Part of a small language model's weights.
Architecture: no biases in attention or MLP, untied embeddings.
MLP neurons of a small language model. Each row is named by its layer, matrix (gate and up: input weights) and neuron, and shows model dimensions 0-95. Each number is 128 + 24 x the weight over its row's rms, rounded and kept within 0 to 255. A neuron's up and down rows have the sign that makes its largest values positive.
Before each neuron's rows, "fires on" lists the tokens most often at its 100 highest values on Wikipedia text that the model never trained on.

fires on: "y", "-", "fi", "or", "and ", "ter"
L5.gate302 [118 132  64 156 119 106 117 125 141 102 130 126 124 117 129 155 118 191 146 125 147  82 141 133  71 134 131 148 137 100 104 111 120 113 157 120 102 190 105 113 146 144 148 128  91 139 151 148 109 104 117 100 127 180 133 128 118 101 103 135 111 146 142 147 100 158 120 181 187 122 149 126 146 150 132 171 107 121 121 112 115  61  95 161 152 153 139  84 125 152  95 132 102 128 145 141]
L5.up302 [159 120 137 125  98 123 116 109 155 104 142 104 123 118 104 104 152 109 137 176 152 112 132 133 163 120 185 119 146 179 132 137  50 132  96 178 144 141 103 141 148 165 125 127 118 120 104 148 145 131 152 151 119 167 128 114 107 155 113 136 120 130  87 148  93 135 147 111 158 147  98 122 127 120 136 113  87 103  95 132 104 133 160 107 116  84 162 107 123 117  67 106 130 129 135 146]

fires on: ", ", "World "
L3.gate160 [130 151 141 123  75 110  73 142  99 120 138 114 145 143 137 156 147 148 129 114 112 125 154 145 131 152 109 116 151 123  78 153 119 149 117 125 138 120  77 129 114 109 141 139 131 131 159 120 133  99 121 156 169 129 127 102 140 163 135 136 144 125 112 107 134 165 113 143 123 110 121 123 145 111 136 120 156 124  94 132 110 144 129 160  64  86 102  80 119  94 147 163 135 123 151 129]
L3.up160 [129 155 111 120 140 142 112 186 108 161 135  92 167 183  98 151 120 102 217 131 138 118 173 120 134 138 136  75 158 133 177 143 108  93 111 111 120 124 160  60 103  99 158 165 129 118 134 120 121 135 129 136 158 123 108 113  80 111 145 126 110 147 155 113 120 116 118  93 124 121 141 111 117 139 123  88 165 150 139 130 106 120 191 156 117 145 134 118  80 113 121  92 142 111 120 116]

fires on: ". ", ", ", "January ", "v"
L3.gate21 [149 107 117 184 110 163 160 100 147 153 112 124  84 135 106 108 157 122 112 136 150 137 132 138 160 173 113 121 121 144 113 122 153 120 138 165 103 148 114 154  95 160 134 132 147 142  51 116 136 152 124 102 119 136 139 113 109 171 125 128 159 131 130 126 141 114 114 128  99  95  83 126 119 194 124 123 168 127 107 128 119  85 138 159 111 151 127 131  90  84 181  66  93 124 110 142]
L3.up21 [150 104 124 161 146 185 143  79 144 174 124 155 145 125 129 143 182  89  98 171 161  98 142 114 149 143  94 143 135 141 119 137 131 145 148 146  96 105 110 133 104 171 112 142 117 156 108 153 127 112 136  87 135 132 111 187 103 141 119 104 122 151 131 127 146 152 143 146  93 127  81 142 129 205  95 132 137  76 139 126 140 123 150 141 147 142 135 146 163  85 137  95 101 113  73 133]

fires on: ") ", ", ", "\n\n", "and ", "to ", "what "
L3.gate3 [140 104 136 115  93 147 129 136 169 120 158 149  86 131 136 133 123 126  99 172 103 123 116 146 129 131 100 151 174 156 105 206 109 110 128 140 122 133 119 206 104 144 148 112 129 113 135 137 175 133 133 117  80 125 155 129 154 147  75 137 108 128 105 128 123 130 102 157 129 138 118 123 115 103 163 135 132 135 124 122 145 122 123 132 123 158 159 140 142 139 165 144  89 107 175 105]
L3.up3 [133  99 130 136 134 148 135  95 138 129 132 102 116 117  90 164 100 101 123 169  85 131 129 166 118 120 145 121 129 161 100 161 147 126 131 143 124 102 126 149  87 149 145 127 166 145 111 132 135 120 107 116  70 121 141 146 119 144  80 151 106 117 123 135 136 107 142 148 126 127 103 175  77 103 138 122 111 157 153 133  98 105 121 165 181 136 135 157 138 126 108 108 102 165 145 133]

fires on: "to ", "of ", "on ", "==", "life "
L3.gate96 [145 136 165 152 118  73 161 124  94 105 113  96  70 174 132 138 102 154 107 152 191 115 107  90 124 133 109 184 137  69  97 123 141 109 122 126 132 108 103 137 114 149 166 141 146 135 157 138 112 134 111 142 103 102 132 132 149  72 126 106 133 137 105 149 145 102 105 133 154 110  97 164 122 135 158 102 105 124 131 124 131 150  84 122 130  98 160 147 124 117 147 117 142 113 125 152]
L3.up96 [187 135 157 151 132 130  96 115 161 112 126 129 140  94 123 127 106 115  85 117 135 107 149 138  94 114 164 132  78  74  88 118 138 160 171 133 128  95 143 110 109 100 138 147 112 138 132 108 121 102 122 104  90 107 157 137 164 125  88  95 158 136 113 152 122 107 127 141 115 101 165 115 122 112 147 124 115 114 115 139 144 122 127 129 116 131  64 102 123  89 138 125 144 160 136 106]

fires on: "st", "part ", "add", "ph", "s ", "emb"
L3.gate275 [ 84 108 134  94 141 102 137  97 195 140 123 110 125 169  74 140 152 120  96  92 102 124 105  98 142 147 113 141 147 122 151 106 146 178 108 126 118 130 122 169 111 137 100 106 130 157 133 104 120 119 124 117 102 121 148 119 124 140 134 112 163 129 181 130 140 140 130 146 164 151 110 145 158 136 139 129 150 131  61 142 121 121  96 101  90 101 121 127 123 140 177 145  94  92 120 131]
L3.up275 [166 150 147 166  94 115 102 104 130 109 115 146 128 123 115 148 131 178 109 136 120 122 143 117 116 121 126 127 118 114 123 124 133 167  94 123 145  83 158 131 132 166 113 137 133  97 108 145 138 129 147 106 125 171 138 122 140 157 105  88 144 144 127 142  72 137 160 141 124 119 109 104 123 120 203 156 172 121 133 116 112 104 141 109 160 163 121 150 128 151 140 151 149 152 159 146]

fires on: "and ", "to ", ", "
L3.gate15 [146  85  89 134 117 144 153 128 133  81  91 146 148 165 122 161 111 130 129 170 151  96 156 134 109 137 134 151 113  90  79 107 141 125 116 109 116 130  69 118 101 106 135  87  85 129 130 115  99  96  94 130  91 138 168  91 143  82 131 155 153 136 136 131 173 149 119 123 155 118  99 139 140 140 133 122 102 104 114 144  81 121  99 140 170 107 111 108 123 117  98 148 104 115 100  97]
L3.up15 [148 146 121 141 139 133 113 114 142  98 167  88 126 130  93 166 123 119 136 124 104 101 174 150 102 116 123 125 115 152  91 113 109 131  88 141 146 148 116 115  88 157 121 107 100 143  86 103 137  86 139 142  98 139 112  93 125 113 139 122 109 136 125 143 120 125 137 116 124  94 122 111  77 150 167 172  57 157 109 154 113 118 136 153 156 145  89 113 129  59 143 131  71 116 133 154]

fires on: "==", "ave ", "==="
L3.gate172 [140 133 116 114 121 139 143 164 123  98  83  65 126 130 102 120 143 149 161 140  98 140 106 147 178 124 147 144 145 116 129 140 155 150 101 107 131 162  94 171 164 120 114 128 195 126 109 145  98 125 125 110 111 124 100 122 163 145 136 122  86 151 121 104 140 107 134  97  67 151 130 115 108 180 118  93 135 148 129 156  93 116 155 161 129 106 112 107 137 134 147 134 127 110 100 149]
L3.up172 [160 118 129 129 148 154 116 116 110 147 109  97 102 106 144 154 117 107 173 121 138 115 136 106 109 109 136 118  75 102 129 103 154 109 149 139 142 182 137 104 134 136 162 173 114 114 124 158 170  87 104 108  69 166 139 145 130 122 140 104  96 131 123 184 119 137 162 134 128  98 142 146 128 159 156 105 121 182 146 130 148 135  76 115 174  98 103 156 128 134 158 124 125 131 173 164]

fires on: "\" ", "ics ", "th", "\""
L3.gate14 [ 84 183  87 121 129 121 114 111 126 142 116 132 125 119  81 128 151  65 121 150 108 108 131 131 130 132 144  89 109 137 107 130 132 170  97 161 108 151 100 113  90 157 138 144  90 148 142 103 155 139 144 122 135 124  88 105 124 177 167 172 118 103  93 118 128  87 136 101 153 109 111 136 145 118 131 143 132 112 123  98 144 150 154 122 125 152 144 111 143  78 115 129  99 136 115 129]
L3.up14 [125 148 150 126 140 165 146 106 133 107  66 119 126 138 130 116 163 163 182 129 123 110 128 180  91 124 111  78 131 157 111 148 145 126 108 132 128 160 127  91 127 135 116 145 124 126 118  90 159 149 163 120 120 131 144 137 112 170 117 132  92  90 107 106 126  90 132  72 142 115 149  87 132 116 116 126  86 128 151 116 153  74 141 141 114 151 152 134 114 151 150 151 143 158  73 151]

fires on: "| ", "and ", "il", "ord"
L3.gate126 [140 103  82 112 102 156 145 142 115  96 122 122 113 145 138 115 117  90  96 157 138 146 176 115 112 140  62 117 107 111 146 123 140 139 140 110 158 158 124 112 100 141 131  88 148 115 120 180 152 110 125 150  98 109 155  93 153 115  95 126 117 130  80 137 106 152 133  89 111  95  96 168 120 132 144 175 144 132 148 133 112 143  94 102 119 146 153 131 136 129 103  88  98 124 145 114]
L3.up126 [156  90 101 116 128  87  88 140 142 124 114  94 122 125 112 159  97 144 119 117  97 142 154 125 164 122 100 122 123 113 111 137 138 125 126 116 128 124 157 172 145 155  97 103 140 133  78 134 154 102 104 159 121 129 133  86 116 106 111  89 115 175  86 118 151 130 105 105 144 124 113 136 100 144 179  95 135 140  95  89 161 172 148 128 123 118 144 101  90 113 131 129  93 131 137 151]

fires on: "as ", "were ", "both ", "are ", "be ", ", "
L5.gate305 [157 108 105 122  80  99  95 125 119 111 127 143 120 122 110 102 142 147 127 147 138 107 144 119 127 150 134 117 164  90 121 141 166 128 114  95 137 126 135 122 105 147 136 122 153 121 150 119 113 123 131 126 117 160 130  68 168 141 109 100 138  81  91 118 147 151 150 121  92 145  78 103 101 104  98 137 129 104 157 113 117  91 106 144 154  96 129 109 110  78 107 152 133 137 177 110]
L5.up305 [147 161 109 114 129 104 131  88 165 101 144 109 102 147  92 166 111 145 145 153 121 119 132 128 154 109 165  93 151 124  96 122 105 153 109 150 148  84 125 108 124 120 132 125 149 149 150 145 116  78 161 158 172 123  91 180 138 123 143 129 126 115 179 180 148 118 103 124 150  85 166 152 107 136 157 111 112 141 164 116 155 132 182 172 126 131 129 106 114 126 121 111 123 133  82 131]

fires on: "==", ". ", ".", "===", "| "
L3.gate274 [107 107 142 109  87 157 144 139 118 135 163 145 102 138 129 163 101 116 134 150 102 176 129 160 148 132 122 135 118 138  92 106  62 108 128 133 120 115 138 141 128 138 138 151 122  95 148 100 120 136 147 112 109 125 133  88 124  90 117 133 187 184 104 185 172 118 139 112 109 113 111 133 151 113 149 136 129 133 101 128 111  65 124 107 169 103 136  88 113 141 104 143 129 137 113 126]
L3.up274 [104 121 133  99 120 150 171 135 120 135 129 128  95 152 145 114  83  78 128 115 118 164 163 156 189 107 136  82 155 156 128 132 110 154 111 151 121 142 108  86 146 131 156 149 104 124 140 106 139 122 152 112  56 125 118 106 137 127 123 117 166 137 115 144 133 144 145  90 147 153 150 126 133 101 118  92 108 110  76 120 150  98 131 129 140  71 132 140 112 163 125 159 116  93 115 137]

fires on: "was ", "is ", "z", "\n\n"
L3.gate131 [148 108 145 121 146 139 141 136 143 134 118 111 148 130 110 140 135 190 103 122 104 129 130 157 161 163 146 103 104 118  86 109  97  94 137  96 121 122 125 110 120 123 115 116 114 147 173 102 130 136 127 123 162 135  91 122 133 158  64 110 151 121 134 155 170 147 114 179  62 159 125  83 181 139 149 171 138 130 148 147 147 158 172 123 160 145 111 151 156 128 162 106 123  92 128 123]
L3.up131 [122 121 122 156  88 104  90 115 120 144 107 124 131 109 104 138 151 135 147 151  68 157 103 140 117 125 120 170 140 107 115 183 121  74 165 122  86 189 111 122 127 110 137 130 170 134  96 133 141 127  92 113 141 116 145 121 124 109 105 101 158 111 111  97 121 144 103 104  90 118 160 164 120 132 113 132 129 124  98 172  86 127  77 157 138 126 115 101 163 122 124 112 151 109 160 147]

fires on: "'", "un", "ach", "ich"
L3.gate180 [102 137 142 137 135  79 127 109 119 124 126  98  94 189 147 132 160  92 140 161 131 119  96 161 134 116 143 119 125 104 127  95 132 124 101 128  97 111 121 135 132 150 140 138 112 155 144 111  96 130 140 172 138 160 115 142 138 125  88 126  91 117 110  98 137 136 110 115 191 121 135 115 147  93 146 122 168 154 135 134 141 124 101  96 148 141  91  92 120 129 129 137 112 160 159  83]
L3.up180 [ 96  87 123  93 145  94 155 147 159 147 121 149 117 158 157 145  82 120 125  75 111 119 116 147 160  98 164 109 155  78 169  90  89 133 124 122 127 146 118 127 131 143 165 144 106 112 136 141  98 122 106 136  52 167 109 150 120 132 134 103 136 142 143 128 132 126 104 106 123 159  88 104 131 142 124  88 118 126  90 140 124 175  90 120 148  97 123 111 142 157 148 137 120 127 129 185]

fires on: "in ", ": ", "| ", "ation", "rec"
L5.gate232 [162 110 104  96 105 155 148 120 163  80 128 176  84 158 127 109 143 116 102 162 136 147 116 144 124 170  83 122  83 159 111 135 103  99 107 106 139 153 141 128 127 140 127 173 124 112 119 174  97 105 160 138 127 124 140 153 180 145 101 168 121 143 151  86 130 109 116 127  94 127 159 127  99 141 102 129  99 141 119 171 155 112  70 137 124 125 107 150 174 147 100 158  87 129 124 141]
L5.up232 [131 126 122 126 133 119 123 116 144  90 154 125  70 153 145 169 115 155  97 109 140 111 135 161  99 140 151  94 145 134 110 114  99 128 125 166 135 106 142 143 139 171 150 130 105 161 118 136 110 126 111 120  95  99 152 186 167 139 171 132  97 114 130 106 109 151 127 115  98 128 142 196 127 129 149 160  80 163 123 118 105  79 105 141 138 142 120 154 159  92  91 127 104 133 154 136]

fires on: ", ", "one ", "1 "
L3.gate119 [142 140 161 176 103 150 131 135 119 128 113 145  95 108 129 103 127 144 157 130 151 121 125 135 143 105 135 167  88  99  86 124 130 189 180 137 166 134  98 152 139 136 140 122 124 138 187 104 125 112 102 114 130  65  62 123 154 147 112 119 146 140 136 128 136 131 108 144 163  83 124 113 106 138 158 102 108 101 100 151 139 130 109 116 110 109 116  76 117 146 173 146 128 119 114 140]
L3.up119 [119  94 120 115 131 134 161 141 111  99 108 131  76 107 134 118 141 130  98 115 114  99 149  92 123 124 112 160  75  55  96 108 136 146 156 162 133 127 137 106 137 135 137 115  72 108 145 126 118 157  85 144 152 121 122 157 151  99  96 144 202 121 136 155 144 126 111 153 165 114 128 110 146 134 147 116 154 132  72 122 167 113 128  98 162 122 120 130 178 110 157 117 142 130  91 159]

fires on: ".", "at ", ": ", "also ", "ful", "by "
L3.gate151 [138 104 132 178  97 156  94 142 148 106 115 117 142 114  87 115  96 175 107 171 117 105 153 168 141 138  94 170 122 107 124 125 149 105 142 137 154 104 115 146 119 136 135  95 152 144 140 124 126 115 104 124 102 148 170 176 128 114 168  94 125 147 136 144 119 152 127 127 117 149 150 105  92 125 129 139 116 140 150 155 111 110 132 107 107 121 156 154 157 132 158 111  86 146 124  81]
L3.up151 [103 136 123 170 123 155 121 150  96 161 115 120  95 167 121 159 125 147 108 120 132 146 143 171 144 125 159 157  88 147 141 130 132 103 168 123 141 110 103 130  94 149 146 152 128 145 119 125 104 157 111 118 119 129 131 125  99 121 173 127 118 106 150  92 147  99 114 139 164 133 167 152 140 139 142 182 118 118 148 138 163 146  60 122 141 135  73  87  89  98  91  58  94 153 122 147]

fires on: "and ", "to ", "–", "oc", "n", "ly "
L5.gate224 [154 153 127 114  93 131 122 115 109 161 107 136 188 138 132 132 128 127 142 175 146 130 139 106  94 157  86 139 166  70 120 132 178 145 171 114 102 104  78 138 141 142 176  86 138 128 120 139  86 110  84 135 101 121 141 115 157  95 114 193 151  99 141 129 133 165 149 120 111 107 141 165 116 124 143 157  94 103 137 143 102  99 100 129 129 133  58 122 158 174 123 130 156 146 120  91]
L5.up224 [144 138  90 163 144 101  88 161 154 149  83 130 114 117 146 124 130 145 109  90 112  99 112  79 124 111 121 122 134  99 108  90 152 162 113  97 145 105 111 139 125 103 166 141 152 116 154 132 167 122  96 151 122 158 115 112 128 139 105 175 142 116 151 130 147 149 161 161 111 141 120  88 124 112 133 133 125 151 114 121 168 106  93 138 150 151 152 184 155 117 142 155 127 124 122 169]

fires on: "serv", "adv", "part ", "sch", "emb", "sl"
L3.gate35 [160 124 135 117  99  84 157 117 146 146 142  90  97 139  74 110 140 115  98 143 147 138 145  88 178 159 115 147 166 112 102  84 139 136 163 150 103 155 137 159 102 141 114 150 140 113 105  69 110 156  81 140 118 124 165 102 140 109  87 117 156 151 119 176 147 129  93 133 132 125 128  94 132 169 114 112 105 133 123 155 129 101  98 141 142 130 130 144 136 103 150 129 114 143 121  85]
L3.up35 [119 144  91  99 138 111 124 117 148 181 140 145 142 103  60 111 131 138 100 134 110 135 161 125 123 123 153 128 146 109 126 139 132 110 124  97  96  77 141 144 135 162 143 184 145 150 113 173 158 146 124 116 149 120 162 152  92  92 116 155 130 139 138 102 132 124 111 121 165 160 113 121 115 162 126  97 125 142 121 150 112  99 109 140 130 171 102 170 125 133 130 171 112 147 137 128]

fires on: "|", "| ", "0 "
L5.gate59 [137 134  96 139  98 112 136 155 135 112 101 152 147 138 108 135 164  96 136 127 129 152 137 171 115 135  99 133  76 156 119 151 136 126 116 132 176 133 125 122 107 117 132 139 115 100 121 109 131 168 185 105 169 145  95 114 177 133 170 109 133 165 150 139 117 161  82 145  74 125 119 110 153 131  90  95 128 115 101 136 174 110 160  81 107 128 125  69  83 157 119 121 151 130 132 149]
L5.up59 [153  80 113 118 117 145 124 134 121  87 138 147 106 103 156 135  99 118 161 120  78 129 145 163 127 133 103 146 116 129  71 139 101 113 120 129 138 139 139 105 106 139 120 148 111 101 121 143 172 135 142 114 133 127 115 144 117 143 135 122 106 195 116 133 140 127 132 115  81  78 121  92 199 113 159  95 110 163 108 112 123 115 110  86 138  97 100  81 115 116 147 164 119 142 109 141]

fires on: ": ", "in ", "z", "not ", "it"
L5.gate7 [134 113 109 109  63 110 125 136 197 143  85 109 168 114  74 126 145 139 109 150 142 130 163 138  72 190  99 126 134 134 153 120 131 123 157 131 133 133 117 190 158 115 148 146 132  89 108 123 115 144 136 110 120 139 117 110 136 139  99 135 133 122 123 105 122 120 114 127 132 126 106 176  95 128 144 190 137 140 133 156 135 130  67  97 121 131 129 119 139 143 129 122 149 135  95 128]
L5.up7 [133  86  61 134 121 117 127 141 147 117 147 118  90 138 136 112 136 156  92 130 138 159 133 172 142 134 118 124 158 149 124 136 187 116 145  87 107 132 107 171 108  89 149 115  78 168 124 163 112 123 113 146 139 148 144 171 154 125 116 135 133 159 133 119 124 119 152 117 137 113 135 167 109 125 127 118 126 136 148 105 140 138 154 113 156  88 117 140 151 103 116 109 127 118 141 139]

fires on: ". ", "\n\n", ", "
L3.gate34 [ 98 147 137 147  66 143 116 117 127 116 143 145 106 124 150 125 134 121 131 111 147 124 172 141 123 156 147 112 160 141  74 120 129 180  94  91 140  90 132 179 100 142  99 120  71 108 152  90 176 150 168 142 136 168 146  97 172 130 125 131 111  94 106 146 104 124 104 141 165  78 133 118 158 143 165 155 138  76 143  87 137 128 151 114 128 100 130 102 108 149 156 152 122 129 130 160]
L3.up34 [156 173 141 146 123 139 110 124 104 150 102 132 145 130 124 151 115 149 114 114 157 147 163 131 115 154 109 133 190 110 191 119 119 135 177 108 126 159 122 162 181 127 119 152 135  86 106 115 148 112 110 116 118 151 123  86  90 108 145 138 124 152 126 101 123 169 129 109  93 113 145 125 161 139 153 114 154 148 139 165 146 114 135 156  87 131 154 129  73 139 156 106 148 111 118 130]

fires on: "|", "| ", "0 "
L5.gate143 [133  79 172 149 104 176 113 160 109 133 121 129 114 143 125 108 121 110 158  96 120 141 145 139 139 122 100 133 119 164  93 154  92 171 133 135 146 102 134 131 128 138 106 144 113 104 158 112 129 148 155  74 107 133 141 177 155 163 140 163 142 195 120 126 148 109 141 115 143  98 136  69 192 104 116 108  56 122  73 115 138 134 146 117 123  91 145 100 149 155 133 167 157 114 120 135]
L5.up143 [144  75 123 129 116 122  81 160 138 128 119 150  98 154 116 134 115 156 135 131 131 158 132 163 132 146  95 122 132 109  51 189 100 118 107 135 140 140 115 140 122 145  88 109 140 109 145 112 156 120 142 131  99 113 115 164 146 132 151 165 145 184 146 157 163 165 131 132 119 119 139 110 144  80 135 120  76 110  77 107 147 126 164 124 143  89 106  81 139 124 163 143 136 112 144 120]

fires on: "str", "Str", "ul", "o", "si"
L3.gate217 [151 128 134 162 134 115 119 133  98 124 125 115 100 106 126 118 116 115 127 159 103 157 118 135 136 149 100 152  88 144 101 119 150  69 137 118 101 137 100 128 133 152 159 162 151  82 106 143 137 139 141 147 104 129 139 118 131 142 119 136 182 132  80 155 139 142  72 146 131 134 131 126 131 111 145 147 169 148 120 146 144 132 140 126 122 138 140 121 138 166 164 137 136 140 122 121]
L3.up217 [ 92 184  48 115 118 131 124 125 114 143 136 102 134 124  83 140 158 143 186 125 115 153 116 182 100 130 149 157 109 116 156 150 122 110 146 131 131 121 138 154 142 108 146 120 100 136 141 108 146 172 141 153 163 150 149 155  91 137 140 142 148 116 158 126 146 148 127 124 103 134 129 138  81 119 128 187 136 151 130 105 116  96 115 145 120 133  99  81  97 117 109 119 126 108 121 146]

fires on: "==", "| ", "===", "== ", "Dis"
L5.gate349 [ 99 107  82 127 124 131 163 169 129 111 117 139 135 202 136 158 111  93 113 161 171 137 128 154 161 138 140 145 120 150 128 160 140 159 114 134 174 135 100 147 136 118 108 136 109 117 137  94 100 171 115 116 105 130 103 101 139 108 123 142 119 107 111 152 142  89 100  88 114 114 140 164 150 135 127 107 159 136 111 131 115 164 118 125 143 121 138 131 142 111 115  88 134 116 133 140]
L5.up349 [109 147 129 136 122 104 154 114  95  92 114 101 122  96 132 137 113 141  86 132 133 136 155 141 126 130 133 130 113 108 122 127 100  97 130 131 134 126 150 141 156 156 149 154 125 136 118 126 149 133 115 139 107 147 150  96 128 127 124 101 104 162 157 149 158 121 110 122 118 175 136 130 173 156 175  83 127 162 164 131 174 150 109 139 131 154 139 166 166 163 160 163 149 138 107 129]

fires on: "str", "elec", "ol", "doc", "was ", "ul"
L3.gate295 [ 93 160 134 126 105 118 111 121 107  76 111 162 173 132 128 123 121 124 149 172  90 135 116 155 162 132 115 135 154 130 113 138 126 135  81 158  98 114 106 115 119 164 154  85 175 120  79 158 124 152 156 129 160 142 138 127 147 105 107 124 181 131 131 113 165 151  85 122 148  95 155 145 122 158 151 173 154 144 129 146 117 119 127 169  82 100 107 114 123 117 109 104 153 152 138 140]
L3.up295 [133 139 119 101 125 154 159 134  60 108 152 133  83 134 130 147 160 110 144 124 123 125 131 115 176 153 100 129 130 127 113 118 135  81 147 102 118 105  53 135 125 133 124  92 142 142 107 152  71 137  98 139 128 129 145 114 165 106 106 100 165 122 115 130 144 154  98 132 124  69 172 107  84  96 116 166 171 140 122 125 131 125 101 125 145  90 141  93  83 140 122  84 154 105 123 146]

fires on: ", "
L3.gate198 [163 141 123 124 116 144 139 115  94  88 126 100  99 138 111 116 124 121 167 155 100 129 135 153 165 131 155 144  89  94  96 100 166 179 144 119 128  82 136 116 133 135 132 103 139 102 186 147 106 140 114 149 101  83 106 113 111 118  86 100 130 137 117 124 114 135 121  99 131 141 125 192 140 130 177 148 103 105 111  84 179 126 104  85 116 132 122  74 129 100 143  96 107 143 137  81]
L3.up198 [107 103 140 123 101  86 104 122 117 133 164 148 124  94 153 129 130 154 108 108 130 144 159 114 133 143 123  97 138 149  96 158 145 165 121 142 153 112 113 188 127 180 132  99 130 117 126  86 123 113 140 160 106 108 153 118 150 130 136 150 106 149 120 129 116 147 143 132 161 123 123 128 126 161 135 129  99 101  53 110 119 102 129 139  94  66 105 146 161 142 166 203 103 149 105 132]

fires on: ": ", "/", ".", "ww", "gu"
L5.gate123 [104 105 122 175 130 127 129 138 151 144 145 110 101 135  93 105 124 174 105 103 127 168 148 101  87 159  66 127  96 125 131 146 146 130 136 132 143 155 149 186 128 172 120 141 154 134 135 117 115 134 111  93 169 114 178 143 112 132 152 144 156 110 109 111 126 107 154 100 133 182 142 103 113 154 181 132 138 128 129 152 142 121 128 136 139 114  95 120 120  91 111 137  94 127 145 102]
L5.up123 [132 100 119 140 147 112 101 136 118  64 116 115 174 132 146 124 112 122 151 131 190 135 144 141 149 122  92  66 122 105 127 130 107 146 132 168 102 105 137 104  85 122 140 140 165 120 158 104  92 162 127 119 143 145  81 138 109  93 158 144 121 134 133 113 148 114 129  92 138 134 127 145 116  94 101 172 157 136 130 157 110 133 156 149 151 143 130 100 162  96 121  87  89 100 164 115]

fires on: ", ", "er ", "ers ", "wife ", "ist ", "ian "
L5.gate301 [144 165 122 128 101 103 135  87 104  87 122 165 138 157 115 135 140 184 174 120 114 108 118 129 105 153 107 148 117  74 123 121 174 152 121 127 122  79  86  90 132 129 125 117 161 134 157 112 108 140  87 150 105  65  88 119 171 137 149 143 122 113 133 170  82 106  97  89 156  92 121 141 108 118 153 123 110 124 106 147 151 110 154 145 140 144 130 117 126 118 132  93 114 123 143 145]
L5.up301 [120 165 138 163 109 112 165 129  98 121 140 126  90 143 166 132 131 112 138 121 128 130 128 127 163 118 156  98 135 147 127 116 180 153 120 148 131  81 140 125 132 125 134 130 145 110 178 114 105 195  84 108 148  97  86 121 148 149 107 114 103 132 132 116  72 125  93 104 150 126 137 125 139 116 115 122 134  99 169 113 145 127 148  84 132 133 143 116 162 116 165 155 107  70 145 163]

fires on: "also ", "is ", "in", "was ", ") ", "\n  "
L5.gate192 [143  87  99 129 157 146 107 138 167 136 114 139 158 146 109 161 135 173  89 138  82 147 125 127 134 120  97  81  94 129 110 164  78 102 111 167 109 159 141 138 141 134 147  82 128 103 118 114 102 115 114 165 104 138 123  94 144 147  88 133 120 112 112  83 132  94  88 105 111 106 116 155 117 143 129 126 159 114 134 155 115 101 148 137 117 141 138 125 142 131 165 103 140 136 168 165]
L5.up192 [130  95 144 149 118 141 167 155 155 151 107 157 133 101 120 148 139 165 142 141 112 109 134 111 168 139 150 130 135 143 105  94  67 114 152 162 116 190 111 131 180 146 153 123 129 138 148  96 129  86 122 112 131 137 131 120 105  78 106 138 160 117  97 117  92 124 111 169 116  81 150 136 120 100 137 106 176 106 107 155 104 106 131 120 149 102 132 143 134 102 136  60 128 139 154 153]

fires on: "–", ", ", "==="
L3.gate64 [165 113 154 139 123 161 151  87 111 115 128 127 114 149 109 140 126 116 110 106 119 139 117 133 139 138 109 147 119 129 109 117 138  90 177 185 136 159 141 127 114 182 136 114 142  99 123 131 129 131 123 102 111 141 130 108 129 156 108 114 137 159 128 139 109 158 139 115 150 114 115 139 143 155 159 126 134 114  86 124  93  73 135 132  92 148 144 126 151 126 173 164  94  95 161 106]
L3.up64 [145 132 134 160 162 141 115 120 130 110 144 117 141 128  93 132 144 162  65 149  98 102 136  96 115 139 148 166 113 106 129 149 161 109 157 160 137 195 141 140 128 153 141 128 151 128 120 114 133 115 121 122 128 129 140 104 179 120 118 100 103 119 138  97 118 150  99 118 114 130 123 136  95 134 145 127  99 131 110 115 123 139 133 161 131 167 159 157 127  90 170 132 102 133 144 128]

fires on: "u", "ah", "-", ".", "| "
L5.gate352 [179 129 130 104  92 129 123 102 171 106 129 120 186 126 158 145 102 117  98 138 118 138 120 113 117 151 113 138 117 124 132 105  69 147 151 126 100 110 143 137  63 122  93 151 122  93 127 123 114 122 153 152 121 124 158 120 142 135 134 114 203 141 131 122 110 178 126 121 126 138 132 134 128 117 119 137 102 146  48 110 157 129 113 161 128 144 115 110 110 105 122 117 127 158 128 111]
L5.up352 [127 104 128 143 128 125 127 126  93 123  94 122 153  99 114 150 122 101 102 170 124 117 151 110  55 130 156 128 111 151 107 128  97  73 106 112  75 169 105 121 154 162 100 130 154 141  93 158  96 141  98 179 140 152 102 155 127 153  96 127 130 127  93 121 203 116 129 140 176 101 131 149 130 108 148 152  97 120  98 107 148 142 147 150  87 128 144 127 120  77 122 134  95 132 126 149]